{"num_hidden_layers": 18, "num_key_value_heads": 1, "vocab_size": 32000, "norm": "rmsnorm", "init": "uniform", "init_std_o": 0.0, "beta2": 0.99, "weight_decay": 0.1, "warmup_steps": 531, "decay_shape": "linear", "final_lr_fraction": 0.05, "batch_tokens": 131072}
MLP neurons of a small language model. Each row is named by its layer, matrix (up: input weights) and neuron, and shows model dimensions 80-335. Each number is 128 + 32 x the weight over its row's rms, rounded and kept within 0 to 255. Numbers have three digits each.
After each neuron's rows, "fires on" lists the tokens most often at its 100 highest values on Wikipedia text that the model never trained on.

L15.up210:172182112126054167155224147127080095157137142143137091150165094123100125148109136097174136150128090072122115124149122174160201174144144156100172116111093167139089179153111107140137164144089129102102218061139096143166116177124109185124175151153122073106134166097192131104098131166164069113122126141119097184122153160153120121178088120123115094218074193154174089117133157133131109117128085152121159152128116136140088135158129092092145103132208133115099208167180180157119154069097165124139120139134087128154133081137129131125128132087134087144152164129093177103136175138121122123135171122162082127116095126089148105178141132082127108141156133111122103175126169099137081118111112084158120119096093070106142172071095101121125117067140133161133125120130161103159155106155194
fires on: " ", " re", "-"

L13.up1825:168085144151113100115188160162089139125161150154128115103130138101135151144148153136154080145121155162103159152170101117088050191158131120083161068192099138113107040123172132150138140159115135107121160055144071140112138154112131092156159098153119110135097170090136143094106224122097134144102105128136089167098127084110114120138166094054099030119156118118099115144151106133077152160122129126175131114123179165039114161128168000088115165198133100129134142160159115144077119110116124201076167141153118081166112093087099139158142135128080110125148120159103107127108138084076122082143116112149118122199124063121076109086154150114125101128093125144056136133149116082065128138050085081081161164107106105156155113135134098124136074107108126093092161168165124150179176081147150
fires on: "de", " ", " (", " 2", " Peak", " Release"

L15.up1056:083120139113162087096170101153118100117121153113180139111118131142143153141097110096129102157134108137169150146100145061094160187123158110164082096170061137106121098162163121138120089112108145132107138065166145082158112123142046114177102109115138095173131036162165092185158117110106089106150108117139151081124095162063095056205097116134130063114119102173141120183147088108165111104061133141150073150141126108109137146060109069131094169148083079175133098167111142139101149145106130091179122149158169074118097116120103073177151103160128113121137126074085133117115083123126085111097132094132163160121137121139141090159141162110093079088070104149153166194156118186148095121109127131145136089149097114114168119176140120214088097129125104110071096140136088128122123128131116
fires on: " was", " as", " is", " were", "I"

L13.up1709:115111134121151140093164176111074142162117153154086121136082029171104121088103088111142148168168134137126148133160067127149140114101199132201160069121096186105107116140130120158112032141106120095145104157194165100135138100124100149141155134158125109121121094135151098108136178199128131127097118126145135172095106140132087224131156119087127110157129099139161096119118131131114110128080125120177172157105105184168130114151171179151144109123139181159147067081173140157114201072166134126101076164164105170171135135142121125183136077183141186150138094165108163133146120139187131135141145156096134118105126149160171140156152144155182110134107076162105089114090167117145117153108145179163111126120070148116115120106052110143127142120137068142099092064049153093111137120145159
fires on: " re", " Far", " Al", " She", " or"

L13.up984:184110131116081121113111105133176129185121051121115136149103093137116160140161154070117155074082133152105137140151176136128188135111156121126180120147125169118216088085189136115179102179096089197186176120140151129112152139091134144166129094171138109153114112135118070124097148104094076148121074147099159071141162130130120114091132102108106126170095122151149136084082138098116121166115106083193062086111105132102128148099124110183139104173093134120197165158141095139114104139097136119076160148120166041185123108144091120161141138108119097070103097094133083130152138104082138119129082160147107110119155129111067092147170112151137109132098147140101135182100076128104142102084120121158197189087171153131086122079144140111126133118202125137093157108119121166138190147145071
fires on: " |", " went"

L15.up287:137130134134130130145147091125085153094106154119132074116063054127156074164154103103192088166188128124065140045114154151103127171073153109161093084140147090144156135179133134115150087181174156094231089162157124088111118121125101152145139167158136156120128072123138161127129101046082080061161162127174113136126107094127090127099117118148113128124093091152094130126128139096104160148121160103143107177068118148107163136190112159145142108145189145145197178134105163136154092168176078110106133108158151028186099109163102136090161134173164103142132144091136104055124119111111129143085099159099134158097091192163170167158117160156182119138121130151121152107147104195154149084125156101137190150125129159100083088166137188127114152107183156133119069150129152151153086105108131
fires on: " a", " Japanese", "AR", " OCLC", " was", " were"

L15.up696:159092121162134115129104152127132143078170165180123149168115097140117180114150168179128143118119155123161121125162133128110129155111075124151135131125095148114155047197111128111059119158106123139147124095149128188128113164126097144128143164171109140143067159149126095203163157142104060141152118138128100051142082151123160091188132120126170126133119160101110106247114093070097046095101115152136134116133149116132149125203118167147121192127090129072126122152145103127112113160134093126116109117149150109160120102097123162106128158154134087106176116139117105144084081101107099044128125095166126186167141110086126115203144106050125123112136074132100157107138089169160121099147151132198136139123114099065151110172074152082167143117122173115128129105095146116112144151092066
fires on: " A", " H", "S", " (18", "Y", " River"

L15.up978:098159115093085126139190135114071125122172154082135122135050141161136140092079127093084089166137103091156153108115144129164125114110168125132124132125100143187123114149073088114120156062110151147137156111144098097125111121067146118108080125111140053073083093125105123166115067132184115104158168147120074167136117108105085114180132115087154128143175118139169100128084111166095134112117140114177187139093104154122100172220139168085097118149136123094109102091129132167108130078113108078104162107159111115169105082167081140080118146147110141086099151169118144100148124104155095081128124142080133154111130171097150120117103159117154101094150071188072127098122107044151141107127113159097137153142102047126145134125144093103094132166099164112105145077146147129105103084110173
fires on: " "

L13.up631:145142120137139094171121154152091075118117158123167170112075151122139070102085049123088126156187092114155101131066132099101144151142114124156156104133142084135150093095131131130179134142109099072140139113133146167136118121099110139157141186132115131083160110174145128161099143135128103136167121159138197099140162115103148129106131110152070160138141102115106129153098122128138117122137141133100164091145082154092231139159131128179112109114068184107130143110139057167110143096098082164153084132170139136110116120096070165118120107185139084094114161095144197139172117059192129154066122167128130181136043129125140147044133129092134089168101171131129189148166156105178105084136114140128149126090117147149126136105086121119083109203141127142103068092129119112129120114149177
fires on: " al", "T", " T", " as", " P", "ul"

L15.up2041:156114142161129155127150133136126071135114150090121059074117072121032114118172108161153122145199121152094092129137151132165137121098147105139098037149147159106131110125172156163089131086128175104133190107144076152108187119105066147092064122111082147149139155135141137138128141089119073128058138162055142115115115145197159120199128093107085106094100166118114138143141104095081150216149153112173128100103156103140158156161139067108096105129123191084103097149096146169167124130152152108088161220104152078182142176128081076105108118133079116056117133131136118111119072054135117079112108108148167140145123170133126137141115057082118109113141132110116166085120098085120117106076117150130138228181129116124147140076125150112168080147093097127062026120116123150178152195137149
fires on: "ur", " has", " Long", " Loss", "'", " |"

L13.up1203:140117170180122126158202137098158097088156088214125083115101113132115096145167137117122135079098114133117097100095106121140114112154217154069107111086163119171063167123079189097129121129093142154125097155125146153083172072124111075137114104131075097153183154125115115083126138087105042144183126129082089142143123108114112143128131116070121089164081098090068107115150103213118157138157113147129120107093053141133166109091117145106125120127151113100142112089067087096162134102128088111096169144152146119129128143122110105147157109105149106146161153104130178126165130145136069155144090091112123119202081116074116149060181125089121089102093081114168124161135095117116104145093102121117141205062183079157131210086095109125103087186107156098157096146144160128155111114200094
fires on: "\n", " on", " On", " an"

L13.up777:150145135120030128091100191158158096106116096134069151112165125138170080104087134106114118120168147072077128122119139135149143079136174103094122160128072112070191128111150151121107131102134173090176133087118146101156140106109143173141152123117074156091138122089148060154144130114169148147039094131134134122119113144092167136063087117129120138151125120117077118147149217128127112076111171113100184133142085149113099124083070129133118147101095098116127136138134154117131150141147103125126118106206156058147062113111168107189146142099165086135137102101122137087171115180091138203079138084130125129088198162116136076092128080151118148120124096116105101113136073083129155083115126114136100119116106198141190162092116079157054183159116150127134162118161114122091149066126091
fires on: " two", " four", " three", " five", " six"